{"n_kv_head": 8, "optimizer": "muon", "beta1": 0.9, "dataset": "wikipedia_en"}
MLP neurons of a small language model. Each row is named by its layer, matrix (down: output weights) and neuron, and shows model dimensions 373-468. Each number is 50 + 12 x the weight over its row's rms, rounded and kept within 0 to 99. A neuron's up and down rows have the sign that makes its largest values positive.
A block is one neuron, or neurons of one layer that tend to fire together. Before each block is what it responds to, as a language model described it from the Wikipedia text at the highest values.

Description: Census and statistics text
L4.down270:47 59 41 56 35 41 45 56 45 47 62 43 43 33 58 37 76 68 35 65 62 41 35 60 30 49 38 45 55 51 39 38 48 51 71 37 34 50 35 66 46 40 23 36 49 52 37 60 67 42 54 33 40 80 67 50 59 75 37 59 42 57 44 49 53 49 34 36 63 59 41 61 55 22 50 55 62 40 37 30 51 46 46 73 32 52 43 57 35 70 28 46 33 65 38 57

Description: Mid-name word pieces
L7.down98:39 37 55 42 55 40 43 31 40 71 59 64 35 57 52 49 62 47 45 35 27 49 74 11 36 60 50 54 44 36 66 32 38 58 52 59 49 44 51 54 52 37 57 43 44 35 82 43 29 40 60 50 49 47 47 22 44 69 63 44 59 46 44 62 59 40 57 42 48 38 35 45 58 63 60 20 21 72 48 47 82 67 57 67 56 39 66 53 41 67 45 57 84 56 38 59
L7.down225:53 51 35 61 36 76 51 31 52 55 54 47 28 64 41 67 50 41 44 24 39 61 48 47 53 76 58 36 68 51 56 65 75 45 62 39 47 48 57 70 51 40 45 49 48 49 51 39 45 45 48 22 42 61 46 66 48 69 51 37 51 49 69 56 56 36 38 38 50 64 48 24 30 35 48 50 56 54 34 53 53 55 16 73 51 55 47 66 68 58 56 52 57 61 47 67
L7.down385:47 44 32 43 49 59 52 49 70 54 39 70 32 49 56 39 50 42 51 42 60 51 57 22 45 53 45 57 36 27 38 66 49 60 66 54 51 44 52 54 64 79 38 43 52 43 67 57 32 44 59 48 47 44 57 39 68 69 40 55 56 55 67 39 50 54 54 51 41 35 54 56 54 49 52 54 43 65 62 48 55 40 58 65 45 31 58 63 35 54 63 43 52 52 41 38
L7.down945:24 59 63 42 48 40 53 40 26 73 46 50 60 46 42 31 43 49 47 58 35 45 49 63 40 37 63 48 58 12 51 54 47 62 55 31 44 48 59 51 64 61 43 60 61 47 54 52 49 49 43 59 41 40 53 60 57 41 77 45 56 23 66 52 45 66 47 56 62 55 27 56 58 51 32 53 44 72 51 51 49 73 39 46 49 54 64 44 63 39 49 45 37 56 45 70
L7.down999:41 51 45 36 59 32 46 30 53 48 46 71 42 46 75 34 57 51 50 52 32 32 44 64 51 48 42 61 56 42 38 71 55 43 70 56 46 42 37 74 59 42 43 41 55 56 57 53 38 48 70 35 61 66 61 44 64 55 46 58 55 39 40 61 42 49 70 30 40 67 45 68 37 47 55 52 39 56 40 59 25 50 41 69 32 51 63 37 62 86 26 50 69 50 40 63
L7.down1148:37 51 59 67 53 47 61 29 60 47 46 85 55 27 56 41 53 66 45 50 40 61 47 41 30 67 39 66 43 56 47 49 65 75 43 57 36 43 31 60 53 21 44 34 53 47 51 45 66 54 58 39 65 59 75 41 49 22 47 40 50 52 61 53 58 65 59 39 55 38 32 40 62 73 53 62 54 37 73 50 49 48 48 55 25 75 59 50 54 45 31 28 72 58 43 49
L7.down1235:50 45 66 53 49 52 44 30 39 45 49 42 58 55 48 41 56 53 35 41 56 43 48 53 41 55 52 46 49 36 53 29 35 57 48 68 66 55 07 48 46 33 48 46 40 64 38 63 40 61 54 71 49 52 44 65 63 45 52 52 80 52 48 66 42 71 70 62 46 57 26 52 49 58 61 64 44 44 48 64 73 48 44 63 49 55 47 40 56 52 69 64 58 41 51 31
L7.down1286:44 45 51 60 54 36 41 31 30 73 46 64 47 32 52 45 67 51 44 47 45 49 58 38 49 45 39 24 32 47 46 52 64 43 44 74 70 33 51 73 51 59 46 53 59 57 69 67 45 70 67 50 42 34 56 33 43 45 56 26 64 45 47 51 57 70 64 54 63 55 45 58 63 45 39 56 36 44 58 54 48 71 57 66 37 40 73 56 56 63 63 52 38 62 25 52

Description: Decimal points in statistics
L14.down79:23 47 58 63 37 36 46 49 36 58 52 57 72 61 56 52 50 78 56 31 68 50 33 51 58 49 40 68 68 42 71 47 54 57 66 41 32 54 59 57 51 48 66 63 54 50 65 54 57 35 48 62 27 54 38 63 43 72 39 49 55 48 54 52 38 33 59 41 40 61 67 45 64 69 51 61 58 43 64 48 51 49 53 41 54 41 56 51 49 39 47 48 56 52 43 33
L14.down347:40 08 09 49 32 67 54 63 33 35 64 57 44 66 57 32 48 49 47 45 28 32 62 53 45 47 40 66 75 50 60 47 64 52 53 41 61 58 36 30 62 50 61 42 40 53 72 60 43 74 66 80 52 45 56 70 75 50 32 62 52 47 48 30 62 51 55 52 50 51 34 50 48 52 41 51 25 42 49 51 46 53 45 40 24 37 51 33 36 53 43 46 63 47 63 49
L14.down475:30 24 50 55 50 47 41 45 44 49 37 54 56 60 53 64 68 51 49 44 28 68 45 27 32 45 65 51 44 46 51 26 44 65 56 71 68 42 75 46 49 79 54 61 53 53 46 51 49 37 61 23 53 49 45 63 48 52 44 54 40 43 26 59 37 48 55 64 49 31 42 55 58 49 34 55 50 78 62 45 64 46 52 49 65 40 40 45 46 47 35 61 49 53 53 56
L14.down597:42 39 63 79 41 45 51 55 44 61 33 52 45 55 22 44 47 53 60 56 67 64 59 72 63 40 70 90 61 77 46 46 51 58 40 25 48 50 58 42 47 41 50 34 57 39 50 68 44 42 41 50 55 52 67 41 56 52 70 35 50 67 50 34 43 62 43 26 55 68 50 22 42 48 57 44 43 47 42 43 47 40 46 50 73 33 43 67 75 56 56 38 42 47 60 76
L14.down719:30 34 57 43 54 55 40 42 70 60 51 42 33 56 36 49 54 59 43 65 42 50 56 49 66 42 48 46 50 47 50 57 64 47 47 68 43 60 53 48 38 54 46 52 36 57 40 63 35 32 51 75 68 84 61 24 58 55 61 34 46 64 67 44 61 45 56 77 34 28 70 54 37 67 31 56 41 44 45 52 41 44 48 30 60 49 45 50 47 36 43 70 41 75 57 26
L14.down750:52 63 52 58 48 62 59 45 47 65 69 59 58 53 56 35 41 61 39 53 68 36 37 53 42 47 28 38 44 43 49 60 79 46 62 38 54 69 74 59 45 40 51 48 67 65 61 53 55 64 57 38 23 49 65 66 47 61 38 55 48 40 59 42 28 58 39 49 55 58 54 43 43 54 49 49 53 49 46 50 79 41 48 58 72 53 44 67 35 58 55 41 58 39 57 73
L14.down794:66 53 65 57 52 39 47 46 52 61 44 45 50 61 44 40 54 47 72 45 54 54 62 29 60 39 53 60 73 35 62 36 48 35 52 44 67 25 34 65 31 44 76 52 54 45 67 40 45 81 65 53 42 54 43 45 58 54 52 70 76 58 43 61 43 52 48 43 58 49 46 48 32 57 59 53 46 40 23 60 65 26 42 51 33 66 47 49 57 55 67 41 34 27 37 72
L14.down1325:55 55 65 68 37 42 58 53 54 62 57 45 49 44 58 35 45 42 44 35 64 52 50 61 68 49 58 45 75 55 37 49 58 37 58 33 69 61 63 48 50 41 53 57 77 71 43 42 36 72 40 62 51 53 68 43 38 31 75 64 42 63 37 28 44 41 46 34 50 51 27 79 38 49 61 41 50 64 21 49 48 44 36 55 41 27 65 50 49 50 38 65 35 47 67 48

Description: Naming verbs, number separators
L14.down160:55 47 55 48 69 48 60 45 54 32 41 16 43 64 53 67 39 44 53 52 42 51 83 45 55 47 51 43 44 32 55 49 72 54 52 56 43 61 35 48 28 59 36 57 57 53 37 35 54 40 48 81 76 39 61 45 45 44 50 35 46 40 37 38 57 69 33 36 28 59 51 62 61 59 39 60 74 60 46 68 58 77 34 59 48 54 59 53 29 44 50 38 31 43 48 38
L14.down178:47 63 54 40 78 43 42 48 42 43 45 57 46 38 58 47 72 42 62 41 63 35 69 49 27 39 36 49 71 43 72 32 40 58 45 50 68 62 68 47 43 47 47 56 42 56 50 38 45 74 42 55 57 57 28 71 46 80 43 44 34 56 48 60 55 41 34 49 62 54 56 41 63 54 32 55 82 52 38 51 58 34 55 74 27 38 52 47 32 49 29 43 51 59 36 44
L14.down187:49 33 53 35 23 58 44 52 36 35 42 60 78 50 29 38 47 38 60 33 44 48 11 44 31 63 44 41 49 53 53 43 48 56 48 45 51 45 50 51 40 45 39 43 45 56 45 62 67 43 72 53 42 52 49 33 61 66 51 42 49 57 63 57 50 56 59 34 44 50 26 59 70 35 32 31 45 40 50 72 59 68 58 36 31 32 52 35 60 62 60 47 32 42 33 59
L14.down458:44 57 76 64 70 59 39 32 68 50 40 64 55 39 59 30 30 58 47 44 44 35 57 50 52 45 77 57 54 58 60 52 50 45 42 54 39 56 39 69 49 30 54 48 56 64 33 66 44 50 36 35 48 76 59 44 60 50 42 55 36 54 53 27 62 44 34 46 29 27 41 47 44 47 46 25 43 54 41 70 56 54 72 48 54 54 51 46 50 44 51 47 55 27 43 72
L14.down642:68 30 50 52 38 69 52 45 61 61 60 43 35 44 34 39 51 63 50 59 52 51 40 36 63 64 41 28 34 45 58 48 50 52 28 32 54 69 44 54 48 57 62 59 38 49 33 46 61 78 65 50 46 29 39 51 49 57 34 44 54 42 52 40 25 59 46 33 49 56 40 54 41 63 45 42 63 56 64 24 72 66 52 40 55 48 59 56 46 19 43 36 66 35 52 47
L14.down757:31 36 53 44 60 61 57 57 32 47 53 76 59 43 60 62 51 66 46 55 67 52 48 54 54 53 36 53 48 47 42 42 65 48 45 57 42 55 59 35 45 36 44 61 36 46 51 29 53 42 46 54 76 46 42 55 65 48 44 47 56 64 56 43 45 38 63 47 47 32 64 36 59 45 29 55 25 45 55 53 57 36 47 48 50 61 49 52 51 59 30 41 48 35 42 62
L14.down1218:47 47 44 48 60 51 50 46 44 66 49 45 51 44 36 56 43 31 48 51 60 67 43 37 44 28 67 42 42 71 61 32 60 34 54 32 42 55 64 66 72 25 53 66 41 55 56 61 56 58 67 48 41 66 36 46 60 62 60 49 33 59 21 52 55 70 41 59 60 35 33 46 45 44 39 41 53 33 57 33 66 71 62 52 34 46 55 65 65 69 64 28 30 43 60 35
L14.down1240:47 48 53 37 31 66 67 58 55 30 36 57 58 63 55 39 32 42 69 58 54 35 28 37 62 48 50 60 61 57 54 44 41 25 48 60 68 46 63 61 61 37 63 41 43 65 57 62 31 38 76 37 57 41 48 67 59 62 73 67 50 40 61 57 52 35 68 61 51 44 61 63 63 37 32 57 38 73 46 48 43 41 46 64 70 41 42 46 59 61 45 55 32 42 64 56

Description: Naming words before titles
L4.down1059:56 70 41 46 41 55 63 41 62 49 60 58 59 43 33 62 66 62 55 34 64 46 36 62 49 33 51 61 50 41 40 61 53 58 50 57 47 57 73 63 64 59 57 55 39 58 36 27 35 51 49 26 42 30 54 80 45 42 68 38 56 47 39 39 48 64 47 39 52 54 54 60 68 70 37 53 28 39 38 47 63 42 65 52 61 56 58 52 52 40 59 61 54 26 83 37

Description: Score dashes and fragments
L14.down14:45 65 51 34 44 49 57 44 44 57 47 58 62 25 61 52 45 28 56 73 43 49 46 57 50 71 66 40 41 44 60 39 50 53 45 76 44 41 63 62 39 68 57 52 40 68 61 36 48 65 54 32 46 66 28 36 43 60 47 73 39 42 60 41 43 47 51 50 36 50 29 50 45 40 33 55 50 65 52 58 50 54 55 66 31 45 50 73 62 40 58 48 40 77 55 65
L14.down35:45 60 50 42 33 75 67 69 44 43 50 51 44 51 74 56 68 45 28 57 50 48 52 62 60 64 54 38 38 53 40 46 60 56 61 40 57 32 53 54 37 50 42 49 62 36 52 35 44 51 71 55 45 62 71 55 50 51 28 59 32 64 40 54 49 59 24 51 46 62 53 54 68 62 51 38 60 36 63 62 37 54 50 33 84 53 40 48 56 42 49 58 50 41 63 67
L14.down72:69 31 60 61 61 41 47 53 54 29 21 14 47 61 36 63 52 53 56 65 73 48 34 66 64 50 54 60 32 41 54 75 45 32 59 27 39 53 48 69 19 61 46 51 58 43 53 35 44 60 49 62 50 53 31 72 47 55 50 35 39 49 57 32 52 70 55 48 40 47 50 49 46 58 63 71 44 61 54 41 55 57 58 60 52 38 56 44 57 32 55 57 49 43 55 31
L14.down127:55 55 72 39 43 47 49 40 53 48 41 29 52 62 40 57 33 63 62 57 51 48 65 62 41 57 35 68 49 57 56 52 41 53 52 65 61 50 45 60 47 55 42 59 39 56 43 46 74 67 51 62 79 59 62 56 55 41 66 46 68 29 53 69 62 43 45 48 32 44 44 57 39 52 32 57 60 57 40 58 47 39 59 63 43 20 48 41 26 50 46 14 48 28 61 60
L14.down627:49 50 46 48 51 33 41 48 55 48 54 54 51 39 52 38 18 57 43 67 39 46 55 49 48 42 34 36 60 43 30 52 49 38 71 28 39 47 34 31 54 49 53 58 42 59 56 66 46 63 28 49 53 57 33 41 50 49 43 57 48 27 72 59 50 41 60 22 55 41 48 72 60 39 58 47 44 57 74 59 67 69 42 49 52 41 63 54 57 46 46 34 39 28 48 40
L14.down635:45 41 40 44 47 64 45 23 47 40 47 63 27 39 38 63 59 51 64 15 42 70 60 54 40 59 37 44 42 59 55 36 46 45 47 52 52 42 74 68 56 56 53 55 34 29 48 50 64 51 41 43 45 53 60 44 41 28 56 58 55 46 69 42 56 64 43 64 26 55 49 60 55 60 55 44 55 48 67 33 50 28 34 54 51 43 43 47 46 57 34 53 58 45 48 60
L14.down747:34 69 67 44 51 40 42 49 46 55 49 56 22 59 58 66 59 74 45 18 59 78 53 72 42 51 26 49 47 54 22 48 55 46 47 41 61 40 32 32 61 40 44 45 35 44 73 50 45 50 62 31 23 65 67 34 40 50 50 68 53 56 63 55 38 49 56 49 43 50 41 59 36 55 50 53 77 47 40 68 58 42 67 32 63 62 48 75 61 41 68 33 74 78 48 51
L14.down1209:55 47 35 47 44 53 28 39 60 44 67 47 30 59 57 44 63 30 54 48 43 63 68 28 55 82 45 59 41 46 44 25 58 48 58 57 44 30 60 64 46 43 43 60 36 60 65 49 67 55 67 78 59 52 60 43 52 47 55 34 58 51 55 60 54 51 51 62 61 35 25 48 55 50 49 29 40 51 58 53 59 38 34 74 50 42 36 50 53 29 70 59 35 61 45 47

Description: Mid-name word pieces
L14.down24:25 47 63 55 47 57 56 61 60 25 57 63 65 56 69 49 64 55 53 44 60 49 44 53 56 69 29 68 45 59 33 46 39 54 32 66 36 44 52 70 60 41 33 53 45 66 45 83 34 74 52 30 57 63 46 48 53 55 47 51 41 40 57 66 47 41 58 41 56 34 36 48 56 49 41 40 63 57 46 67 71 36 30 61 44 68 39 58 43 66 48 72 39 47 40 41
L14.down359:48 33 53 52 63 65 52 33 46 64 58 58 36 56 31 44 45 59 41 56 40 38 59 51 49 67 72 45 52 67 67 68 63 42 45 72 56 67 75 57 32 49 38 57 43 37 38 48 24 64 56 80 38 50 89 41 51 50 52 43 44 36 36 42 47 44 43 56 54 39 55 59 68 41 37 40 58 55 63 56 65 45 35 60 63 52 54 61 48 26 46 39 65 40 56 34
L14.down453:37 45 55 52 56 64 19 33 68 42 69 35 51 48 54 53 62 46 52 54 72 51 41 51 40 65 64 45 63 46 35 52 49 55 62 52 15 42 59 39 70 45 70 49 36 59 35 50 64 27 47 54 32 55 56 48 39 49 53 57 61 46 36 35 58 54 57 53 44 62 58 66 47 66 47 64 61 66 47 35 70 28 37 52 72 38 54 70 50 48 49 31 50 49 45 70
L14.down494:49 57 51 58 46 50 50 40 63 41 45 29 45 57 40 33 69 47 85 71 43 39 08 56 47 52 49 51 39 46 39 39 39 46 50 49 53 28 59 68 64 59 46 58 65 42 52 71 37 69 57 26 33 78 25 71 47 29 42 56 48 33 54 63 40 67 42 53 43 44 53 38 55 89 65 56 60 58 53 67 40 75 66 71 56 67 42 56 40 60 40 45 50 54 55 62
L14.down1077:41 44 53 48 53 60 27 59 40 48 48 45 39 52 48 42 48 61 56 34 49 52 27 58 58 46 29 29 68 73 58 33 34 52 49 49 40 65 48 60 44 57 43 40 67 54 42 58 53 59 61 65 30 61 32 39 27 52 29 56 64 37 47 41 44 43 70 47 41 38 38 59 50 59 67 39 65 31 49 49 38 36 46 58 44 40 64 55 51 34 47 48 38 57 46 49
L14.down1084:47 46 51 43 55 53 48 52 44 45 43 42 67 48 34 59 31 58 52 41 67 64 44 49 31 50 52 57 49 54 61 53 35 68 42 44 59 52 49 44 39 52 71 42 56 15 31 52 66 52 49 29 44 62 54 49 78 54 72 46 45 38 51 56 42 52 63 48 52 41 63 50 56 43 50 27 48 46 28 54 41 39 37 47 49 50 73 49 46 48 60 59 33 39 37 61
L14.down1104:43 51 63 49 56 49 36 62 47 45 53 52 60 60 55 35 49 38 55 31 38 37 45 66 37 52 57 63 72 71 35 39 42 51 63 42 71 51 61 40 46 47 37 57 30 46 56 41 28 54 68 42 71 80 76 44 69 48 58 56 54 53 40 67 59 36 51 52 53 43 69 26 68 58 53 48 54 68 59 52 42 41 39 74 61 44 41 55 37 58 51 50 46 57 42 56
L14.down1176:65 66 57 60 34 56 33 62 53 52 45 67 46 46 41 53 56 45 58 49 72 52 37 61 56 68 66 74 36 64 51 54 36 47 34 55 57 56 48 65 52 33 53 38 39 47 23 65 48 25 55 45 57 50 41 49 42 61 40 84 51 44 47 69 57 45 50 69 51 59 38 73 48 43 55 46 37 59 51 69 57 40 16 69 54 54 55 48 54 42 31 38 82 63 53 45

Description: Noun after "the"
L4.down590:28 24 58 66 23 59 46 43 50 41 38 66 28 37 43 62 46 48 49 38 31 45 61 45 47 35 44 43 32 43 57 47 45 50 66 67 49 34 58 67 28 40 34 56 47 55 32 49 25 40 51 40 64 26 35 62 45 46 58 39 44 61 48 59 45 57 33 74 26 62 53 39 72 34 41 71 40 49 49 55 57 47 42 53 51 42 69 43 51 56 51 51 56 45 33 33

Description: Naming phrase endings
L7.down47:42 61 53 56 43 46 68 54 34 61 51 74 61 60 32 55 68 39 52 43 39 52 35 49 56 50 46 69 55 70 63 43 57 46 93 38 53 43 40 47 36 58 41 27 39 47 39 42 49 69 56 54 54 48 25 31 52 59 43 34 58 53 66 59 62 51 65 50 38 43 61 31 66 55 53 49 26 60 55 46 53 66 42 28 62 55 47 45 54 68 40 56 46 45 59 45
L7.down170:58 64 39 34 51 44 60 58 51 35 69 46 80 41 55 44 55 56 38 42 47 46 82 58 48 48 59 62 59 50 58 33 35 43 41 49 46 56 36 55 38 26 36 49 66 46 37 35 66 62 60 41 41 58 49 52 51 56 56 65 39 69 29 53 47 53 53 42 35 58 31 47 57 44 42 59 61 54 32 70 53 41 47 76 62 47 53 60 72 56 76 79 57 45 76 57
L7.down175:71 52 37 38 45 77 81 26 47 56 44 60 54 47 83 34 56 44 65 43 45 62 59 52 54 42 65 54 72 52 51 38 63 48 49 57 57 34 57 55 50 61 42 45 47 59 44 47 45 64 74 51 45 47 58 39 44 42 62 50 36 38 49 67 65 55 51 51 38 33 46 59 38 51 37 65 28 44 69 66 35 45 61 60 56 46 65 55 66 45 48 60 50 28 62 44
L7.down351:36 45 41 36 30 43 72 48 36 27 37 46 59 40 51 34 64 60 50 25 59 52 52 33 37 42 38 62 45 63 66 66 30 61 55 67 43 39 57 60 57 55 46 51 42 56 43 29 32 43 64 54 62 46 74 51 72 63 63 46 28 50 45 36 51 42 51 33 38 47 23 52 35 55 54 62 71 60 39 64 52 34 65 63 36 50 58 39 57 59 43 43 79 40 60 61
L7.down508:59 42 36 34 26 64 50 45 59 24 63 75 44 63 36 52 59 75 66 58 47 59 53 39 56 43 50 65 47 64 53 64 35 47 49 49 72 56 52 35 57 48 42 56 58 48 57 43 46 56 42 51 43 36 47 57 42 52 45 47 69 40 49 44 76 52 37 53 32 45 66 67 59 59 46 58 36 52 42 59 34 47 55 38 43 24 44 37 50 34 54 63 57 45 35 38
L7.down959:52 43 51 46 43 68 35 51 40 48 45 26 47 56 46 43 60 56 51 47 36 70 47 40 46 71 33 47 65 45 47 55 51 25 56 46 64 56 51 62 35 48 42 59 55 25 63 47 31 67 54 45 40 46 29 37 60 56 44 59 50 63 77 45 45 68 52 44 45 38 34 49 65 40 48 35 51 57 62 51 75 47 11 66 48 38 52 51 49 53 41 62 73 53 71 50
L7.down1046:20 56 47 41 42 41 56 63 63 24 39 46 36 39 48 27 57 30 43 56 37 31 59 54 63 33 65 56 43 32 51 57 54 45 60 46 48 57 45 56 51 40 26 34 58 47 54 42 72 49 63 57 55 65 62 60 49 52 49 36 38 54 61 38 60 53 64 47 59 24 58 45 49 53 46 43 67 53 51 35 45 42 36 56 40 44 58 56 68 53 52 40 65 49 36 46
L7.down1059:63 44 28 57 38 28 43 40 43 28 56 55 53 52 47 33 35 56 59 48 40 38 50 40 56 52 47 51 61 42 40 51 50 64 53 42 62 84 53 58 44 60 55 47 51 55 45 45 41 54 55 46 33 59 53 43 46 71 38 55 48 60 45 50 47 50 75 68 57 53 48 53 57 63 56 68 49 43 39 62 39 54 53 53 38 33 60 40 58 70 58 50 28 23 44 52